config = dict(
    n_layer=17,
    d_model=160,
    n_head=2,
    n_kv_head=1,
    head_dim=64,
    d_mlp=448,
    vocab_size=2048,
    activation='swiglu',
    norm='rmsnorm',
    norm_place='pre',
    norm_eps=1e-05,
    positions='rope',
    rope_base=10000.0,
    rope_fraction=1.0,
    qk_norm=False,
    attn_scale=0.125,
    bias='none',
    tie_embeddings=False,
    parallel_block=False,
    init='normal',
    init_std_qkv=0.0466,
    init_std_o=0.0,
    init_std_up=0.0466,
    init_std_down=0.0,
    optimizer='muon_variant',
    lr=0.0125,
    lr_mult_o=1.5,
    lr_mult_up=1.05,
    lr_mult_down=1.5,
    beta1=0.95,
    lr_head=0.0099,
    grad_clip=1.0,
    warmup_steps=200,
    schedule='cos',
    final_lr_fraction=0.0,
    batch_tokens=32768,
    seq_len=512,
    doc_mask=True,
    train_tokens=233500000,
    steps=7126,
    dataset='wikipedia_en',
)
MLP neurons of a small language model. Each row is named by its layer, matrix (gate and up: input weights) and neuron, and shows model dimensions 32-159. Each number is 128 + 24 x the weight over its row's rms, rounded and kept within 0 to 255. Numbers have three digits each. A neuron's up and down rows have the sign that makes its largest values positive.
After each neuron's rows, "fires in" lists the words (lower case) most often at its 100 highest values on Wikipedia text that the model never trained on.

L8.gate360:149135145168123133152121125124099145150149147126146105133162130139103137175110142123103133137139101090148147143130114130125133100111150178138178110159112149122099128140109132099123150103089175144139132153129116164169148131120191118141070135090124150141124123111113088102168132118114082171116091114153124080137110166125169112121124112104183144156099148116119111156100143151116143108145
L8.up360:181124135114141158118103119147085149121149090120136090140123118127135116186135106160138135135143151142145064122092138097143148094130157155099134126111125112139138088120092088147119127138113109105112094119147127136083139109149155118093125156146131107092117105089162122070107165145131156139134119131173151100141102153114098172141134127107092101132136131091138115156132178127151093094139
fires in: "the", "its"

L7.gate154:126108111133131129153110100108137118089110141101176228104136141144106142094141130141134141159158142106091074137118121064133136112103132111153122108087124123079101140112138110142115116109184112169130129129140113139133115136150102109113123159124115141108136161153110129114136126130128114156121163109138098108118152085141104152138140135118131115105125099144128161128104105103115093121126
L7.up154:144149130099164102133114153107114141114097163159148093136154088102137151116146116094174162117121119153140174149130136114179111140131146147133093090095139124081120101138175135132162146123109106131157170122094163153068149176128138109155144119098168102166113156174110151102132150136107116113129120155141133122104129119110146099119121129086135108110124169129141106155131137148139159115120
fires in: "he", "it", "she", "and"

L12.gate190:119104101141145152138097138109125112123143145119078147136109117122155122111153120101172078154109138114122156158165133145093149134133181145080155129149127127138108104098162147153145126094171134124139105125138132105154136183118095141107134109139101166080116129115151111140129095197129116164129112070113127147154050131130126098096132140151144138147108120105143153117143136092150150142154
L12.up190:148116127080122092115162107089102123103113152129121111075108106129158135167138146137124119127118121137125139103150156135127062125127149179057116126177133126136103125093150118131107113144145111104115147148120122136109127145124089120176144095137128109097113158105139114099079110110121124117087115075150158139157130089138143127140161155142112152123108149121109127124060113083117169164117
fires in: "to", "joined"

L4.gate200:127150162114108134098107094134164082115100134124158094153137150131156158146095171124133119117121155099122126139114106060163122142114143172132097116142121120158153149119151125121148154092097143164139133154139123119112132118134131114149125174146150124125155144104169112123138106145129128171109094085132217145109121169137156131135175127143156127146126126146108145123125106151117111149160
L4.up200:104173116155073154123145156127089173080138120105149138138111104086121158141137127106115122104144155119136122131134151143110163091153122136133184121144140114124131136147113134144151146154129098092094107110105124127158142132168114134098126105124153155139166129158122148146129184133151129139139164115110117096109125114105157136105100098130106182133149095114104141121141121086099105130148
fires in: "well", "best", "crown", "hockey", "merchant", "research"

L4.gate390:112132119112119101175142157121103141135086144118090116109157116095155127121105131148140085128124132155091136109152149083168117114103116108117111115159152182142169156131127114163126142112106182150123104154152086164148137155122073127120123109148128077111139089123157122163079168111112149088108129138116128142119159139091141131139154107136120152101136151099145147108111155138081126102129
L4.up390:134123098118127107117136170120122133105135124105139140165156124112132178112120114089163091177100108110130096152093116065125155088135106073149136150101154138077129133110114158165122124100106161128091147141140133138145112129119146147124122161146139151108136127128162092151110146114146089086124156125142160153116179144140154109117117138106133142147081183148120152118138138140077147118128
fires in: "the", "of", "from", "a"

L4.gate404:134156107133136154128139145116133118093128115140128144156114145134162097113141123129173174137127117080102147154122116120153156172049104169139127112151162142133129108079147157132134126144156154167131121135123137138151157177156114116099144148144177084143123139096123120136147168112132138169119143100147146142135140154121100166157110133162106060091155088157105138119151115152126128117130
L4.up404:104125105121167103154119175171123140129090143152122117107134145135143096102115123116107150135116188122130144080138130112099133149140138066106104113155108127151136107131183117120146145145124090164090169172130153111121108149088128102126084093159146147106094107098105128133131152142132108141142156110123108105108158143158118153133111127159102104156169098095129090180178090123134094114131
fires in: "such", "other", "others", "soccer"

L5.gate155:142141126167146135115100143143128139103160152123124121113106066157094095124129118108178117116186098139152110161132163125163134138106135119109144116084123121168137150163162098113105141125100167128115126167092104116141132104070136157128188150142103062152103133131106115174145137158162120121101128136123118091135107133089133128107145132153112130118160112116118108130114165108115122112146
L5.up155:134141135145100121100150129114073115084103121101083105118132108151122108103107119078136117138152141145099136141100130110121144135173139181091129135143115112150160118173105115128137108114106126138115144143125116119124146120097125147136160118115156011123127107117118107143142138118132132105110177131106144138115080112094158150098150112128129137079131095125093085130114128130121111091158
fires in: "incumbent", "professor", "as", "christian", "christmas", "gold"

L5.gate183:117112137142164107102142156101111101104077118123108140207088131141143133171136116158132168093148136164130150105134165145112132150097101149125139173090125110159130141116106115117159085165145143166081136149119126109128113145174114093138180163169117133127120133169163151145104103097143129147127157161109114134111110110100137125102110114132135151150105109132100122109123122101151144131142
L5.up183:088152159191120139116125118159152131129144124116136154110111113128131123125137138120157100120091144151160121124181123126144140156123132135107149128124088145126084117108142125101152183120159124183150123130147170154086125123132138086103097076146146127148147112111108086109130139112126148113110152115160128129147174125146122119165141121100129122115143106189116077139117070106117107089163
fires in: "and", "climate", "or", "social"

L10.gate27:077121116159099136123107124107147110129121097112154115123179122134141085114102146144103117151128145150113123123152197111119107118132116157125147130118109140113148145129128103128140129073142130125123119131116116117125076158125136133074103102118131145167164098092099137143159099159066139098069165169141136121140152099097167132157200157138150121148098105155131119164123126110143132130152
L10.up27:115122147128178120111135134096106156122137097095098135143117057117157124092138137079127147138147104120097166135135067106140151157146115126116182167160138142141139125146146132139099142086104128112101125115145097165109152115131135165159164124178105130089080117134154124121136113131109107104176121134122132134112158146109139151106133106102108122129114132119137106156130133193121146052147
fires in: "the", "of", "new"

L10.gate279:139150179144186111131153143137135127137119114134123142142166102140127102150135136134166097087109088127132123132166121162130167147108088114105107157121151164097094084154114145145161143079117123100137120121094155150117133089122128112124108141112154147113091147094186119124113154144128144095152165095144135136125105169115100127128115136152142102105111144095141155164132092104126113130127
L10.up279:150120123127126135154155141111142185151168172132170120105112124112132158133160143120167118082118114100120113142156123148128114135092140139137164132136138137142155093134087096124184136078112145099096170183161124142122144098115141125103114144099110129122116125128117177117157140121101134117115159137114122131108161113135114188139122128123177157092142108091137162083133155146106107147109
fires in: "on", "is", "spent", "of"

L11.gate285:114137147131115128127124147082098142168133126100116098138156130137135114128130143128115128166088187115119158137164162133140170102161106148165121108127129104098125108114144141110140138136127127127110108163146172136165096104176140091125092146108161107152108109182124117130105135124101118120170127128153136148112116145080111133092163137141094117113096133126138101100151163112130133150104
L11.up285:165125138151094132129138145129108184146160122132135113099131128104101080118088154112154107133098122105148128111119149105125167130131160114155157125158105126088112122124137096112134095118135137164128105165092128124183127122140096108126092113108125159137110107130119110089093026103107140133158125168108126117158060104130119141149106116167104119110126100148124100125175129149099141141117
fires in: "that"

L14.gate145:126144089114125133153140137117111123139108103146128119146110113127134141127085115156132171112133137113079114160158155105130124153159167147135154146164146172097111141153165130133172099112133117164174131112121149167157091124152145141145089084153141141134148122107112177114123158138113156127130135141098095139149138172180149140111120075167119134147111131096170170150112181108163166111100
L14.up145:133134123147145134131111115140111079136135119095145090163118076121134114101119124138180126132145164142116144115138107096143118115134074179114140144092135121122133108160116097162123096119111094120133136131114151145072143164162129179112108147114089121098102100134161161126158117157140135156144122145116147128109138110130067169126121171098135163138174115096123109145135169135115145134127
fires in: "a", "available"

L5.gate212:133099125151181168121108103119168100103127100114147114169172136162141139177124142141109143077131142115104170139149115163119114121126112134131112120109072117130150161123088124106103152151140121156129096135129146147151142124156143139154157082137155140133147105138122107136108131078142105120110147117183142134109153114148158115157121133140120152141146155153128107137128142142118148119112
L5.up212:145126166141107153115101099122125114149115161089120155111107148075157173155127148084121121117106141102127149104110117150149126130151125096104114141114121139092137114129074145138053147115164106156085141079073088140146148179124154126136142139167118146187123118074116137124093111133134111155156117105143117145124110113094129115114136131106138138099085119143107140094112145166133149161126
fires in: "there", "election", "events", "military", "mall", "event"

L8.gate291:120121129145131129105149139191116139136129148093110141138157141128145146094139105126107152084127142185134205119095164158118166127146172134115153137110124135101120121108154134169115142163137157176142124103112126166122087117173122136146138125145122131172114158118160125075138136101149158099111121161151086144140161090157075099100136122129105165108130124133100147151117128101126181085127
L8.up291:146070123098137096130116127155162109100125078093131126155118160138151142086122127100164121116144119141136138158108115124086127086095139143137147123177127157141125171110117089170109108102146131130123145133087115128100122143101155114149124090123114114125146128092093103091132114111182162126164165114108122150117119131112118129089113127105099148120111110145102111108173130129132153110137
fires in: "and", "ga", "ncaa", "rca"

L12.gate282:116150111146111124105144135121177135119136129111128123091117141116169163134112132148162179117132152112117133137142046138133122167080127172137153119159100176117152124117151158065163126140131139169149106153113121069121113102087152154150113128135150166119076133107139121075167153125104158161087142122135124117150167141125128141099134128110156099071113115119137134133134129128149135122149
L12.up282:132128140148126098145144161086134162100082134148157125111173118130141141105095139150157132157108132124152133168174132135127167125130118163192115125151119113126152119157115175133165097154126146169108121099132117138113148126169114103147077101157137164103123139176138140116155140130110099136123159135158126103105162155136086165125188142131104164150067162140090089108150137138127119129113
fires in: "it", "he", "i", "that"

L8.gate378:136157139113150160108143098185133102162087094105135142141164134120155103112149144138092091175147151146118121144115097146158142140121196140149155132144117105141141119108136146132117182121125163136167115156138111115147068152158090174084127133149107099105126148100136092158120136126098120161145097091142136127118104109101111129150113083161125127098088160154152115152113112161146139112113
L8.up378:111139128157141118159144083089137103125106080137131139108135164125105161116158099110157137119111144120128118152167108113135137111162082141131126159135129148103132128133140144114109167154173129148150086119120159141162139119115108160127124140150077177112091159147183128126128100117072119130132135126127154127147108092112197154159110090145170121121109139127107156180113100077124135134115
fires in: "of", "within", "described", "joined", "entered"

L12.gate393:101123162160104130144099113159140122129132146112141154118186048191135140109162148073109098112145132141109158132128153155111101117130154138121125156151134126152116145117122128117158143097165173141068139140148138128092154136158099107089165108112119128094103106144169119139116133115120120173111126126091103160139120165104177128156124110138111138152136091095105109091143164125143137120148
L12.up393:120128197083117114083092146178097131147106093115165197115150097165099128135089133132141125164132119139109138116164189135119135105142114127106154113175157112131123141146113142163126136110124135144091114125124096116130134133141140126129106120123100110125103115134132149148116135134117111128107118155107129181097141112123155117114133111108104144085154079136081149086118112139126113134125
fires in: "of", "in", "and", "for"

L5.gate311:093073151090117106170140099144119131140105102144120147127108138158142128151126120132156186121130107182099130172119172161099139075124139101121151152108128140173174156079124169127092139132154144140114128169134122151132161128154157124139155116111123123178141100131149093114095152135126117111125134106115137152124127156152141112160138146069103135159117115136125093125137145140112160133134
L5.up311:113078143148171131099117130087093131100126080124166143155112136114124103151144060134135141165159143129088134144085126156115145113087139109155132107113144068127149180081148147154121165183146156142166107128153118120103130145102108105112109137142111147132134139100132090119170148121132132124149097099132157124108122132154136139125137149129135130141127108132148147092106140117118183174124
fires in: "as", "and", "or", "to", "for"

L13.gate354:110119117111124152105150162159131117074119110145117182111173146067158140135133124160126105125098159107106102095144105161138123109169100107151121091135167150137127137109146146117163154101155128130098095158124144131151093136112168151100173126137146106107158107124110111116139048118152113155081120142116108123140150142137101110113093155103141143132125144121097130130079113133105161127093
L13.up354:136163140116112110149106116120159161101097150129153175162133135154156162130149117166138129115156159123161126095130116107133116115135148119106097168138166110153119108105131124129167141123094149152122169183116094142125120132142106105117112096140142109146103133132110098182123095153151151160134105112150187137123125136121134090130132096134064151148127111160118191092062110141123092135144
fires in: "to", "not", "can", "may", "will"

L12.gate315:117137116126147141080135169136125154087119128116135106140117132153156102148137130110107110171152121116145096172125159133161153139113147112143161108123148144144123101114124181111144111059100129124118166143136111168140127117120175141120119144132154157104073124089157146142155122109137142120142106142122118124174138123159139083126133144178101122108140122134138140150091120119122094162095
L12.up315:118093155075136090136145169115155149095131111095092101142133132109138125167125140138154103135064159140160149123100128139114136135142092125093175119154174169134172155155136120149108145131141138122110133167119098137138097154141106121094125136148139130079135106135128070141096140110112150171121141063097118142090131168189132117101131127092086153120144130104144118121142129156123109113142
fires in: "for", "and", "has"

L14.gate105:097112077127165181134112122056152112111048127127124135125137135132155122155101095146133083131168169184125132129134126118136155152143094138103155136164122114151135127130144145116101116112161105128131130162155097135107135160121141159114180158170169149138109159154114123170151136136153105107105149145106125089147115137117105087103094142110110116118127094142140144119150122135128112123120
L14.up105:156109131102120129164131112135118137147117114103138151162134138127175166130107161171126135119139096161170121135182101136143117127072113161106171121137177180181155155093149155158123127103154109117110129100148125109144110122132151158076095104132143089165125117113139153153101154132127157146146126143121176156125140108118121136097118081158110116095126105073131176113117096111115155115138
fires in: "on", "with", "for", "between"